Weights of a small transformer language model.
Size: 16 layers, width 192, 12 heads of 32 (4 for keys and values), MLP 512 SwiGLU, vocabulary 8192, 9.44M parameters.
Training: a variant of Adam for these matrices, 381M tokens, 5806 steps.
MLP neurons of a small language model. Each row is named by its layer, matrix (gate and up: input weights; down: output weights) and neuron, and shows model dimensions 16-143. Each number is 500 + 40 x the weight over its row's rms, rounded and kept within 0 to 999. Numbers have three digits each. A neuron's up and down rows have the sign that makes its largest values positive.
Before each neuron's rows, "fires before" lists the tokens most often just after its 100 highest values on Wikipedia text that the model never trained on.

fires before: " ", ",", ".", "2"
L10.gate348:530579538460508516389533551502477449504531533513496478502457554512479502508551484495522439515572475501461460514516527515510398514494501469484551504526483535474475542517443562555482474508492520477535505485450537499482474430527439597524521462494422504535549616497449516554567522509468433440525539511527527461435490502553516457507548476540477504523496493478526468435533453516490452489520
L10.up348:516480497444479526434495498473542514515498463544461557483532586509567506480529507487541489550504483526462498541502463492540503573449484466529548537482480580491507457476526513482505555472616425492542510503468466489523503484534551486561468497544521490557516547502461490541496470500494517500535523458520494511445471554528505491526562440541579518466468531476433545532542549534513538527526
L10.down348:473511511517484505480505449487452448502498539511485543513471440529508476512449548539545456501468540526446495509556547538552504397543543535471488530600541520493418452536552527447540501483431488509510516481528508533507473498483484465557518444529508533468499485509461553543442509479510438470563533454523406400487535448602519523555504478573351513476485548549464474480493512527536551498449

fires before: "\n", " ", " |"
L10.gate137:472490512443468507599525486498511476496500465537502567578523471477479446437449452505478495511460459535464428532546537534527512498501542538499506533498474490482423484466514473493478463544610514474568466516466490446418590511508519543493490535502503490486469467544514463513586438457522513520561495455504486499426576445476527549519472538520476488507583502481500488515433539490425520539499
L10.up137:451545533508488508460480528510501510442528561453488482494474509529480475491462547549467508505448505547551478507588466492502460517516511536478504489471443519487489468435471465571507448536494454528508507533470423443467543504496545543467518545448485469463489452486461552517546461488522496532517521514540449488513516426401467483412481556512489569542515496496454510511487480429445534542449
L10.down137:487544448454426540520448471494497509486456547522468576476481555476482464460450501527436488414575454523512547487517544566434475509531565533501444564508569523548546522561479483490462545538525493475492517492575449560481560463520604505504488538485462492568532550548525480485480526484490509528465502441487483512466483583501515502534455485554528477499526548524485458518588522476466452480623

fires before: "d", "s", "ed", "tion", "e"
L13.gate29:502520505541441421504566404554492512580500528441491487512510477511468511443498511472521549526525534532491471494470578482554474504497553457504443488457484497509486477459416510505613457469512496467515530532480510608522462446402510490510498484525536419526460509488460466527480448534556517502471484474585487415496480478557534471557565530564526598502499485402558492487439592511475460500566
L13.up29:506531453499485479470505476485519480484520541527553438511587491446554442533645473572521544499446448521581473478449479487515569537459535519482482487396468453461510533486526567482452481470461488566539502576515536516475547457515514462500506538499490564500466462501532512515516532455515541464474464398508536467481486507527487494533488496555524520536467497462431544500571456480567474497435
L13.down29:448483563499510451515522508455491454461514493485475433503474491432569496510439474463495514532494466546582456466535455460438578474473516463490406481486397427488494555504566578542471533498533541543495533571469538532579470492603545489455467526529493446485471506521513523508469436437469554458512409488514504433496519477505511477541473539500487496493447519465475533498487452580468517504508

fires before: "\n"
L12.gate118:495539548470486529450582470464485502524456540438430512460549501511478461525474537464489514457568548527494463465515558526534473538528505398503510534498518590492497492478495465482474455516553544506515547537513523488485507530478503486522523513454510466501506499571527480433479480551514507450524514530545457506466444536522495541444552571498483502594482487510519519422449479509416493518547
L12.up118:489559509454596573517587479443478552546433474431433471500504444479522509528426444455502474471552506492511550456488511451485471487542525466493541484469570452555565555550525527500496481498458549499540502563493485498453461501501521460518486530476477525542484463509494522546467507486484515505504514508395380452458470618483517565491540491525481520558490523594473499569444414471542532541528
L12.down118:511558469542530549509546478513504491469445513454517473451532484547473522481490573480501529446516483468544471456556542473532543521772494538476531523543515517467536546536454475512445466456507579472569488564520498499522504444501497521523476477482522561464488515526494511499457482559455506521502472478483496502486460494454513473483508546532505556436496549460461514543512428504524482495459

fires before: " /", "0", " |", "+", " ("
L9.gate177:542530479469505430447433453476532494528561486515587471506513522439480491551483453488539448481450527516488468537537496521474563495429504434498534510486523537500488482539508465486437550515558555570588504510480550521483476535504564502592464509528528470552408500468562518450559521552500441518540457470485521501519465486536411526498529517441470528546457438495550497515548479518407510456504
L9.up177:463564468520541564497431497594553505446531500460527410511442450501493524486507466504555425433491452481465526515443439455483502499472509491487573473455489512454484489451472541549480516450468493489488550502462457443501488448509475585449524450555565520485525514481533509473500488520496511581505504458441513515410555448492501468469541442488456546418486550533513579462555438464481454500532
L9.down177:512465504452465546446524465513501538497484528479492489495444503558557475564469509552500427530457428498494442555513526465569478505464478419468581459456497456493490445476563524485452512481450483515494528552482480492518482443497437562472506452452518530521524573523523462565435499544537488533562566422436480497481469503518518527471513464552486511516493547548490547489448441512535518552540

fires before: "7", "9", "8", "\n", "5", "6"
L13.gate144:485471469490494577470454506492534538511497480567476493531507515466522488507521483494473497530515490458537502521550501537441445537487516531522470530540475440521569544478463456467439554551523532559464443478454576435490482521536452483473500501563557456518539514470506462485565527467462518547528519519563464507525517531463495494469566559423593498572471499566543515449505468467577490510518
L13.up144:573536556479509466529512487507455536463472494591501492484499490501465622550454534530469471458497499566503478498548517484526542446489454498516449519539495435493410565510505446510405516477431491507522478501502499430516512516494567503496479522455571505544421559557556484451519476534522500515463460528526486504429514450495503458511524498485431530427448519471473537567431532519463482532509
L13.down144:467545433444482550517481527475474506462514531487592501457496548507483505579498453464512483533480463488487366460454523488531534489538486536522527466617524557527547480496476566537559434486518469520480564549531505509486465492511598472538470517493504461459487480523558519464465456552457507552493517459518405436460500477476453465472495466472550542503416514523435483475539483458539530433492

fires before: "0", "4", "3", "5", "1", "2"
L10.gate427:500474496525523443506465512530531537565449510463425501545495538530491509502450502526458562470507564510502468508506491523431498539453513538569490541523464528527459477534462480504521542559540469487595502531458459507513545546510434595517540556503554462497531523448488478579536455486430550487501429506549537467554561500556446508461421535485490567519618546484489488519487549463449427463554
L10.up427:460457470491583409493501437502514508507534566546549466484530552488559485501467528510488507476510484459461459472448495576557436500511544506523529470520464443544452489449505506471522512581452508485478466584526496531459545509436477541431520522446593524497489501497582483519464442448499484473516464552501531481569477492543468523529457499512417588525514496521453549484457524396456476457510
L10.down427:475476476468523510546466487569465537511461531559483517496510461492497376521466522479439416451509570457471483488468495523429567535469475522512507515493486523468526560518521535498540490491505529514521556544403466506536585539503509528454499494508560526482501484551524460561497528457393584507535509522437505464484570522443504497494525558456500498459501533542500461526528480449542549460499

fires before: "\n", "---|---|---|---|", " the", "5"
L2.gate72:465487482472530525470495541492497537458533531507395518452558472493506529509507519419435517447468524532501434476568497453431514662495529527506472491472469544470533436511506508523502532504602452466539514483479532469519570481498482507464539475488490562587535514544494390538532547526452478484650505464479495472473491518564468546494495495479545535517491534519553494471465454528492465508516
L2.up72:464526510523534517457438521542461570484489527551528481451561470555528503472503533431398489439551444543520440462511504477519531496563448527505503476472556570473550552526452506540475582442541491517510559515547435491531578527478531510466511483465524487563579484539551445528470497533517494477549480515515522504516466539540555539457496466483574578527495452515484484532468520486498494536521
L2.down72:534551510565547495551503497492468539496471485532569477551411488534472489512467491516521509548497493490482567549483457560528470368492461515403446522508521448518473522547509484490514455541420542494402512454501447550537491512525527537451398569499493483420428469475541630487446512471503512500402528526513523504529531495500559473493488553511475505440547462512469494535493473432471475442528

fires before: "5", "4", "8", "7"
L13.gate9:527505473541400492495487593493554545451484468491510520442479473492524518560528529497527510536449446406521481479476529533464494516440539408517507510512510415525534484475486536526416508434532472563539542512484531500412461447503513533493474474592539512475439584462503455480584547579472494469500533479519491511528515482525491471411560433487514496485514513507597499474448474468507498464482
L13.up9:540560525541488451482500529507483541493524504525544424432479506577449506553489492523482442527481491463371511494524463530434523531482489441460453467579442492556465489476424490523468480504536463510555540512525514457425455457502506549444486437579535473507460516469501493454575577525476520432447597512470495471576525458508509443475561498499455510504479508521475521540467491448494507455492
L13.down9:564506520472510564497525424506461450561461523514557494514548506466413501450429490438484487527514536513517385482532515503397501503530536512494554483507521404513561554523491529442519444554451512541537552511555457508439515486456513553497516478457514466459498574515476440410435503509599454470475483481519453445518502525486467524515499444497460545455491581447498518449508472483532447539489

fires before: "1", "9", "2", "8", "6", "5"
L12.gate23:502546515510513461476504558449462498499532589469495455469460529530490585587513524484577464529515547464540474465498541503489526541407495456520514542547432528555548464539479549498507502459567478521568469553483512501477406545569527489486473544463505461486499470471493499416569516525463491471528483545481391543539405564482482530493510521459534464535433469533479516498534491480472530446511
L12.up23:490489547533463500492472472481481504507454518523463576488589499515494521568466478506490449456547567503480503444483547495535489487510454508454485564480546486562531504464496441434501492479507437513457432504494529448520437486569535549496510485504501432543482579496431447547476471431458547554536541473527506575463506504490444493542525472521436532492502574527519453571500538535523501548542
L12.down23:496477515529443477463493479504435534481498508465575517555462539520534470539543486493483487532431488496424443438461568481471485586447483534510443448515533514473401554533445522504597427480503471553464558482504570552468519491460452460436500506541531449478491535424497563422538493502377509472488534497496504554491554502532425505525527509531506539476500476521481526465491551456468552528490

fires before: "4", "3", "2", "1"
L13.gate55:533499438525484470479498502536510555512507538466447470464491580494452537486489585548475496475559539533455482505436482522488523552478522490570537481577488496426494495493462501511500550541476526492594475500483490497453624486462464523482547488481511465485499510426443394525553435562519493469500572485556573441520488454470473485416560502501489556561588557518524539524438422547471497538494
L13.up55:448504461503508533482500465523489520488544529512520548477474511490480601486525539442498480455546496510560484499445477455501560520484543472537541481506524507441557542516520571512495546496482530452584516481494460547459560472461471493470529543496501506567533492395464435611531495491467550501470556498494581510492496546481498485543555514493442509541550485429507476550503394578527522475480
L13.down55:474455580459548532531545497509442471488475415509433533532526465573566488511520444442583567465479494492490601514487465512451511497494567535544485573413527471495470500481522527515478498511492446463499473546473467510523515448513540441474430553516455478568490495549473534479478460487493466518441460516430487470471529518510510518474462503495465534412531508533478568436476525452570509506501

fires before: ",", ".", ")", "4"
L12.gate32:487511524436464484416447468433548475493513567469518564480564439537458498555566464504489499536461548548506480464547512425505431547464492484562517510439492579513423487494541510445483542520533475582566494527533498475557527522532477467544550455567464483550484521553437399496508547477457469431514579491576431496517464502508533529497516523529499536507523468496548494530550477528447497530553
L12.up32:502506421518494486561475493498496531485480421518501528500476520510472535489533440458514556464469477491546497570533471499454451548502493474556525545446528468551478455515541415542512576574483481499585521492493446527577520527474471503520540556527521522434463484487569528542547562494531465450593500501451476494529513548474436463541533552522562569453512531502477506541481496405422525551517
L12.down32:592488529479486499465493527552498515496476539566526534475481456521449488548434519497498430475551499516528370535515463534502525581474506538473483463528516464444460560492505492473470501553490480484547509453526477538515480463531488519500455521497466528495429502510465497509501431467553459538485483526436462492479480414528519507503471464476420433451512436505533458484542467483549455433513

fires before: "9", "5", "7", "6", "8"
L13.gate145:527505465439506472546629522519453486516585468521523509475508533489424537522467524550530485566476525470512487490473506517521430558472519495553528523458544468462495506464432450454528453594508496485529549413492572474514529552479481465550505359472574476522558534457464451463509465556491495453521484556501482410499441482519495460479526533466477578512488545491513503531472549448470475444479
L13.up145:462457584552462491435449527484470548519398484409469491518515516528490578478490531484508543481506448455501495518537484502472482527524515452524452508582457527542424499516505451515524552523501532543543506501502504455460450507498565420519501543562553438494416518501506528451391531502450511442537514501468479478413474521444450499475498459533512472499440471486438499516479476504532513458584
L13.down145:505480449480563507540502486488503446549424562473479423515492572451522468482568475475451515526448521497456504519438524582501493498494504525563502490542490509585406524544577463476483503533515541524487543551519492488503496570541492472490500472511544400534483534485458511403454582581489494485500526460519476448468533474484486528455480477554565459563507545511465504504547546510477572431453

fires before: "9", "1"
L13.gate266:492510472508497481488459476538523496542536515529501512460479533556431553583510478482529526472543567517513503563524590602481488523487404578498574474509483485514485440516517510477505525511560466518613477468494439457485465591509449502524498507559537466482478512491514487478514502512445457511515383476564485491546544528471452505443452488432544441578498460481533505424508427518540535504547
L13.up266:593444586568530481511497503539448510441469500612562453426458493508541433416491530551548526508475582446459508475493512511526509541503541476466535455535482477498501456458456535488499459490482490469481423573521562484566455492519479490501445559490510444590507459454504486482459405529513482541488573581459460566506530547501546486483535509478507445508512499495441462492496557527559540497513
L13.down266:433480562479563466521501449500516503471528521535449447425487470472536504472470449530533474489477474477546509481475500469522473485537479501452504503518494593457498517536457506466495414548542444545517555553507529519575507484592571514538452553511401517500506517587569491513507524468541532545439563397506506475474537506525520484502470466441519506505473504516515502376437455482489516474494

fires before: ",", " of", ".", " and", " in", " to"
L2.gate475:516462562550441557486574508438497529560537549460467559533507474503502548515450513515510611449500416471485444467551530493564431497469555467521449563492481466495526479547563431472573515458531592446538498462488536525498472567493507486526503526451549480519486506501525488534501481380562503504526434501520456495441517515557466555469463528482509509504538529420501535518539477566502495493527
L2.up475:492543522525468609496442509475487519504492485492446467482487511443500524484489460402504517499508518434464503550582536505571518501479430481505471465572519498461511442504526509539503502509500490560493499412512498484504462419498544431470471494514498432505471463549575500486520571530521447594481593500509474503484508539520557569540564479493488395523516469496505466511517433568477557517487
L2.down475:502562450513491514494506528419514476485560464525503557490463567507498502496486510471510498583474495480534412544454485464480447506570441497485554482502516542524537431449491556508508443586519532494533424497445454493475500484527551480555560466518460531577555528544523615513514488513501426539472466486507544489553563480533447542486430545512456466507523521442503489474515520532555439524530

fires before: "9", "2", "7", "0", "8"
L12.gate497:440500502552485549460532507508520423434476549490522527488486449508434540538550577540496509537534527443502492513481549486501451517412487513537535505552517528453532533499493478435492577469593456530517492461471448463450432465522557577588568488476446529531507522487489488540470455594481452520511470453498494481435446502485445464468523547485527554490486532494537526491491458500490516548525
L12.up497:507557552469514492512493517504505436512503476538498457481540511538571524473473458475527468432577483497484518526548472508429380550490600497570432537532540505451456467517549610475546493519522426470534501546516583452466463538494483603554513469532530487499578437523519498432525523484418503523445512456486476525542510521509514516524569521503516504517491478458478497502520515538450466447521
L12.down497:470504414514505484490441453480483511496544487549577433497479503501403490512491528510403579479417584500512516490523531553452526496530475546495430553561512556464512577516516504448485417539487533467438477581580494503471503414506488474524533472515506533481515471506574476497452479535435508464509473550493465470500528511494531518508502526509533504462458530452452447500516534578548461488522

fires before: "1", "2", "8", "5", "3"
L12.gate467:564470551433424495431494511496520539547551509508505467523526551531484435481516560435467503552503430519488462486443543533539456559475493533527516496522449584457500471482500582460515470456541488495513574471464503459484408491487500566454491522503486500546561513535521420465510471512444500485502451473565501500494433534476485494406460488539585541571461501515525485493510491506548508550480
L12.up467:533534524486514496527507491488417550517466476502540470569554570468452476509540483507542499522497496540508505497476568435502514491538573491407527460448531487546489480531574537409510445487484485501493524427586521552549489527442526571474467530459439536533460493499480493438534470465463474438492484475486542551584517492436491502556472519506557473522511433471547530485526478519525538538434
L12.down467:493470458487507505523584495550512502459446517481475512513462443486528447504472511549546473491449536475434520545537527489476444484621514537445569492523534557557481534481512572491438565574512489560555504514509511512511520466520503518592480557513502485496469469484488480533526519543460533522436513462434489506428559505518385466523501528497462430494477516534379478528513465469487608501511

fires before: "%", "0", " (", "2", "3", " UTC"
L12.gate115:556455516369469470519477442506477436532581506458556465456547497496513478507482620501450452490482530541532480535491577530527496523433477497563440531476473547549501496506459522407531548541567480520520462524479552476445536520505414534463478492497509495529496498427491480534560488571492443495479534516568484516501486509436413499467480530508406506489505459489536496525525494521517526499522
L12.up115:486479477546489546505441522480509554480500522520487518531570500484526451495515447463513513454505425433490476530509525453429540511480557525492495424545464457488438522537497520515444526472515468498499478538530492502518555499462543513551582497429542485471427448507589500455519418509485514568558427417461528517547508458496563487505471546507491462512516522428490540576503550455520518533464
L12.down115:538559480489521482438542532529511417498482498504517482467576471446598487474532487493535464488533488451564381460500425491499508511511466503489494487496464452552506532607524494425596496467485547497507512524489533506489556535440496504515554514448493503487458519483462498472507462503467548521560466469535451462472483493567455420503512511521494572464497509495407544545540501436482376491482

fires before: "0", " |", ".", "1", "2"
L12.gate490:567489529541495551459457526489561475475411490508498509523497508477488464520473513516443502505554526485504486501427435524499567552409457455570480447583576504457437506455479545552494503521615544504552458461524548510466493473518552529511486590529491614516554551475541393434541462515449495533544492538485460516472506539457514466459553533482527428517546490476501473515439542492488524567445
L12.up490:448575473483511480464490539561537446552472444426549427505576463531585525500471502443420519563464483485538495518462475391453475533550417541490536465472496510463518437479436489462466546476529546537508422465498488515487460460492514546568467525473506524512481456496507477504472462446532436535537421512414459530478442531476520495461564469498550524488478619514540556519448527507534504514457
L12.down490:458461527494493526504542529549582463525473486460474420453481416450451526495506520462492492507477447484473514478547542488571480450453514529555462507464477540465515490483470501526481481489531500444505538451550506506441524462493519507571466515474494494469484498519478507463530511484380545567473439427494507538508479543490482443567529572474480467464539518363458467525587488596478641497471

fires before: "2", "1", "0"
L10.gate466:568536508524483431452536523468528545586501476427470478506493439538553466463456475476500488565528557502559476530521517509434547509467475535487454540528573506505481535591490521548475494517514466507562410518462537499528489446508484484526529471465418493552413561490419525611510482518474503515554436497469522498503474506561499462519488527479523523497475554419495457424549425476487483446550
L10.up466:524461542463449485458525485511487464514437457498499417502432507505532527481391501496481503540498549517517475493455529526483533445572520483462471567500610513474480504483511452458450496498499518453561484534469499457512480481498505509535468400457437446479503505502451540548498465508532490520492497528495344471501529608525514536535508455500536492558471554516447516447563566513575462441554
L10.down466:489485491507501483484538457550466546529553483545489548508548512457547497457439537443500442512516534452544541518535523501472476516476533541521516586492560446481529466551461557510509617535568428518537458591474508460477485464530466575427488527486478507540514560537499462563553579425393516491513538473478503431464532508478449422522527591463529505429506514530534461527497565447465560447475

fires before: "\n", " is", " was"
L10.gate217:495473492417440497457530508425499517480554536542452538437555527485504518546459526455483492536523499604519460535450525529481508530501518484507525485460436530401467493549458512520504484485517525527488530476505529553432549539412484469466527520514541538475532564480437458453519522583467502464576421564482506496457410512517503540491553508533508500505472510475479499544478545469510506545485
L10.up217:527500509498515513511505498509443479432531594525441501434485430549459417510514491456500485481484447506518508492516554516484543478508490518415523500626484526443462511522445391521539530433501535528485518544458538489420474523484493474414457429467555526530476441537550496488509534468535503549491488495451455516385486524457587552493501491486537479514483497530497540506544482487532479487487
L10.down217:561568488504531509540482509491507530524479470457557495464579504458424496549457507424494524509502516559498434530475487472506566555437488490510507478495513552484528493546531526462509543472514533467513471497514457499508563487549407463492472448507552483508451466547501450499475517457508430510434496515545490495472452466467595492581566499496458578496519436533536465481493480485529528509528

fires before: "1", "3", "4", "6", "7", "2"
L9.gate246:531500511473513476565518593487509508486582464502495473475529484473472452478513450576491496449450468505461497576498455563467492505527571532451493483527489459489441438477546428488481486633512559502550489479463571510450532568508530437476476583508512529486558493556578501473545501577580451471454536512464387461522515464474542477546499545513539463500448540479563496499525506526477498521512
L9.up246:489441513483496561537430547543518442458490511491525524468531550472489499464499519496445491470501506530495499549474483507504495538475483428503546545481488453490476491432464459505493521486610510558579459471443524471595424521583502549498487519490477500528487495522549489467529503516489406518538509448538500511481454484467562440473491504544549412521496596478490429501509513515535498496461
L9.down246:556525536548413474506482484458462451462505468552473468500497525542449479505445493479509583537470472510521470480489467515484421492618524441503468500508520493479478451488455483484556495526474555478509489458526497505497538568524432510460448462453525460552470553483522494558441532440510508450493546405512499458494453578462467554506497478423510497493458550540476444533464507481557476483514

fires before: " ", "\n", " H"
L9.gate315:460490503509494494460474613510464524466567494468493499434479493471495484465494538489463486425531563560518516521491519471431493496522503523498562506508515488500518481507485470554493531450533498570567517427458521423457471469531549509479558527542525443487449517582460506473525508539542483517559486427533498491488512475475490517419497578530494480596466562533492481463539421519405507471480
L9.up315:453463510477510514550524582543484505467553523420463498385497469517453534482485504582512478471477564575480485491522491490535478501535570482455583459498421498522533492410494464512505549428519494523548450539421497452464489460514521574440486526493501484520527521564496499470524540478564472561525537429543505480451526515508515541486550525644535497559567579556512481486496539518480448445471
L9.down315:449534457540578470525445539461527503419508505512530558482487476545448477455433528503445455462417526569507483452584509477467467492545535487518530545492490494481540542450500421522497502518547513470532565501536498527508534516472534481521457488513490593442490540483475488464484474478545498490524501443511451498500485546464483506460512594530473504529527485499479477514539545530430420489427

fires before: "\n", " ", " Qualification", " Victoria"
L10.gate306:468488508479509546478550558532511508494521483527412512444520506480382452551467489541442546437455529552524450478508553586537447511542531519492539504414453549505480528471452483502494516485475554460486501462444511524566496476446466529522522553427438525498487529563465465472503501463517493499526486521415533436425576502488568525493442573472501489571574584504527508466483487535444506504497
L10.up306:410542480447537483488526523590496607491638427430479524487450533441497488526504486554473469463477511494484465485494490502505486535564492531474561447524432474495518534481550579534448473528472539449512518552465471576508524477420556566496483555512534461487561484519487518473524438477578473512499554481465511484461479499501576525492499572520495532520440451528556455526532512558435489553489
L10.down306:482532534506549563506495555524536564426441525515534490539463461523445612463583545418517480408480501505532497487630551604451510476539482511533599498473548524498526565529533478557531519516518543496520484526490498515566453498452598513459552488483508490525467476537469460485473548442521531448494509512528472504530467573489537513449483571473463506501496431472514464452511518508520524465494

fires before: "\n"
L10.gate376:445535504418476450516560587491482506527504438470503541431586478486510530522509495513577484539507465474556479482487523538468494494504541557499517516459536506440525452541500518506466495494500542457548562489481514541468545570517488455548554459573548551495470578459544466484494602526449457439511479494455415447430498508569541514481519523488510524492485435540469565526485459524515471522510
L10.up376:554562451555503527539530476456513581478509582516524582504521469463431487553487474462469523488508517463497493553474508507444492489461474549522539538421559519461504502532492510457474508474493552492478522514438487546517472474421555532525477563439576555440479518502567508446498414476464531553503431498434449472501488548513562566485442472520504500512506519538522467548489474499515515577491
L10.down376:548516488557561509457461463450495561492526468510495481487472445476500578527499461494478491524487514535462498531564433484473485504562555507382424531514519504397541372526466561528535415420463485523526515533493500566536505545524489530538484526462476494458505515509526526476473553483475472518557541545519509485542520542536593544454502529495473492469558500548486431525518473470491551507434

fires before: " |", ":", "s", " ", " zone"
L7.gate260:511539474497478500410587500543513461491550543492509493469494495494477463496471506429477527527538514504511446495522480540459446526493475544468531518574508499499441521517426559461557477426584507459460398466455503567476540536448454473438530501489468490556512520515527486504523510605457534506546459533505562501510424481514490540500465524408484545506520506519483478518460452449447559460500
L7.up260:468509538523509512545438562487506516502518537511489491504509549502487549465539489519599555458511470558532542488574500511465480492486504516446482531485423491444473428539458535541480457496405473604495471478534549422450511453555474499460447487517414491529427513474546536478539430489528524431492496479462478522544591459487450432485488492528531479503475593621550453440530561579514470499507
L7.down260:464528516482488500492475516477460483555514524507562444553507474495502525488519507494492500474513517508497436520508487503558517544450372475551437494462532506509448594479494452470514556444490493572519493482421515507528495555393508502448506514503508452494526531497483494598506431453532490480534476582583535500467486475526433421456431532532476505470430498496486490479451480473466526533486

fires before: "\n", "---|---|---|---|"
L13.gate170:442564481441506451422542569456520490477532593485442492512538470505558520486451457447494447488483543506595430522510496470366529539447456587489515440506507510495506492513483513566500429523485543503519493515494464455455477530489522503506545535473426514496462515500531504486473525605450490470515518549449429420474455565503445517502440533520482479515512494524487478520510498516497483515448
L13.up170:561539532519493537533455495544471553449464459452410564504511474431510454492460432485452521476466506469482487536533576488469535487510564520555509467507490531405522470598502430510553540525504491504544574491544547465486443520555509471509522466517469485485479526557573507546526505515485479607502500450514515487510501516474530579491497601448495457544473523570537464477507480524455490527541
L13.down170:506465495473591473530506467470504508532574456549457543458459560498502390549491538466429541527426452565593485536557542469519465463566525520469440515460503516470503436528468498491562471455480567491520456527459475498482549564411507517519550490460541491486501541516522520543488475431499483539545458503445515449479502503506505515496505496519491489493484500542562435602496482552482449495435

fires before: ","
L13.gate247:511464552495468519471478481509479516556564504503528503575493514479487559445489517525523509512521498530494484490521552468539530516466511473429453575423502528454508471561573442456503472484543540513548533443561531520515566531500473568507473425518463443481524573470483499501552538486499444432543543515468497466496435557501480485460483471589486441495471497514509453498510469463439461473467
L13.up247:511495487461546457463469452532515513488471485486489505473441493511541421460539554494506577487437459494531517476500433493503503541451575463584536524513515486507541526535468452502611471534461525498478509458524409479579519455474483441525503559463536492514551482459451472463569508438542494538488521506494431505514480520531553480581599493476565555520493474529481518470485449502511556525567
L13.down247:438480481533458514446501480476518408557635510540462506488481491521491524456520500481463468464493533533527540525532447510478443553498559484481543483542586484463507505481506537532476475513528493445533515493493555499479490416517520509533484546526520507514497467440450505481536466491511518529476478527481456490479545473544432428440456484493519516528468515576468519539471438410422499525560

fires before: "1", "0", "2", "3", "4", "5"
L9.gate236:526517454462520446508479462480485518518514515519525476524542506448490480556493589486556512496433484497475504519492454549415589552464591403515563597541477436486516428519515519551498479472483509511493473489461530410539524562557473464506572509469461506534495564523492458497516501487422518557492495473564536447525500470539415560441520469483480535515459557539496481522470531517522495454526
L9.up236:455429514521528560478564505516505496547488483431533533492524606494492516505531436532541566500588464494516532539437480553578445502514477432465580452450487522492443458477515422445472471510441490516489538533530481504481428456561401557460523491547544555446481562514488507470502506526522453449451443519516502539503531517513562420513525512488508537533516470566516555518511503582551504537553
L9.down236:494505505490509477494534477582510469498510526475487517547482547543503470485432488509529534405507509405508520553388460484543520536410506435501423517510486531513440487532557479530470504493481460423479456515466461443529494546523487514508557459514467480508444478517486539472552452456519510487542524497495546486502511531413503424473509491552515566446534488486519492542510501531543639542585

fires before: "9", "."
L12.gate465:525469476430504405524468484479466424434521476494533463479476462451478556506519530501578558558602542527566511470515512465532494553480540548514559518474493538457448481501499498541518517562514479475518491436536520531516537487484478524516453535473619432507506452484457433452529496543527460505554514524584421437589478503488521495545495550503550550472538477431501523493556485577445495452508
L12.up465:484476518484517522495520476460517474458446479494461456523501483446453505467523571503510563513513544516486494509500516499513467521535532494434560493565485446534510568560543448536508508510569433446541491488526500507582402471532518450498431468466433506555513504498532468494524471520508467466555509514473455481560517541527537494539521465431589459481576509541478486446498535588496515477504
L12.down465:479453501532452554483565527486478508527492509464619472503570565586503445517455471469531564478504528532433543537573500502474477561517537457457478446492484503503533526505483531571484505557534496493436504466489523529460557467511517483473570496488530494537516492518596456544406443535488457494517550428460521468517514543495432479536503442456506454528465473513561480432517404469507483540543

fires before: ":", " Density", " zone", " Summer", "^{"
L9.gate73:524526522509458445470496560541547458497502429467484495375496533480476596459530525511523501475439491447520484485397468538417413497486426472502503545553451465457454486509486545542534501498545521469478503487470581502495503542453511474501551491506517452535545451511541489541490446556457399468483480478479573451434433471530443506499489511492469495507506452554536538523559465492464451495536
L9.up73:488497549550462499465485504479496475489474524555471442522498481573575554472538544537527444495482542527486479498550508543513462443500438508491504569518544444515484541535459565467545512482548579450508492565512557500508483546447488553490449499414526486478504434510488565443558438502499506429528539531539508504542464480506494456515515530519493488546470519460466448520430485454406485384476
L9.down73:493489582517562487450582499531498444538569500565490536522522461528476538472468461488436458519500531569477484409459479505485539499559563454501498504495445524501450532453523549501579483479520474495476477538446477496512511459556466528459446461508492566521503518566559397472578480489494499468550439484480525496510549478488564539543474527564495463535521549468506402449470500514555433527453

fires before: "es", "e", "ed", "ing", "ate", "ated"
L13.gate287:522555535478480468411547495508471534502449490436444510408485576542430599485504576475496562554480493520479414484517577560526486544458550489526455473543491546467435437540459485509570516441537553523473519479537556530500507481513519528475487512501467464519462550434482488469515450517501499472539509539531450547511477527521496556481496641471538454488476515410509516442477519495478516495560
L13.up287:492428541504521500411541392523478514464506496490483530455555535552474504476489482483534565516458473549519473498510519536566536527524582560526490442542508471478472479582515459486512439441452508505442539523564452536480573527520527512497447520581520525485443508548450526439506495470496555423502527485506452508526561502511544570552519537559443471460505492436511509505449513509485525536507
L13.down287:411502485524596439506490478479465508495561497442560595502466533448491464531493513510521515559523497475493439432549528528523568539390528399452539542455530465492505523515467522493442521463523493439489527503549528499512503537499500504511418495522496438474455459460499469479452446548470536536452474560503567486533517524507528493484566506478542508471550460594586430485404554503534524513431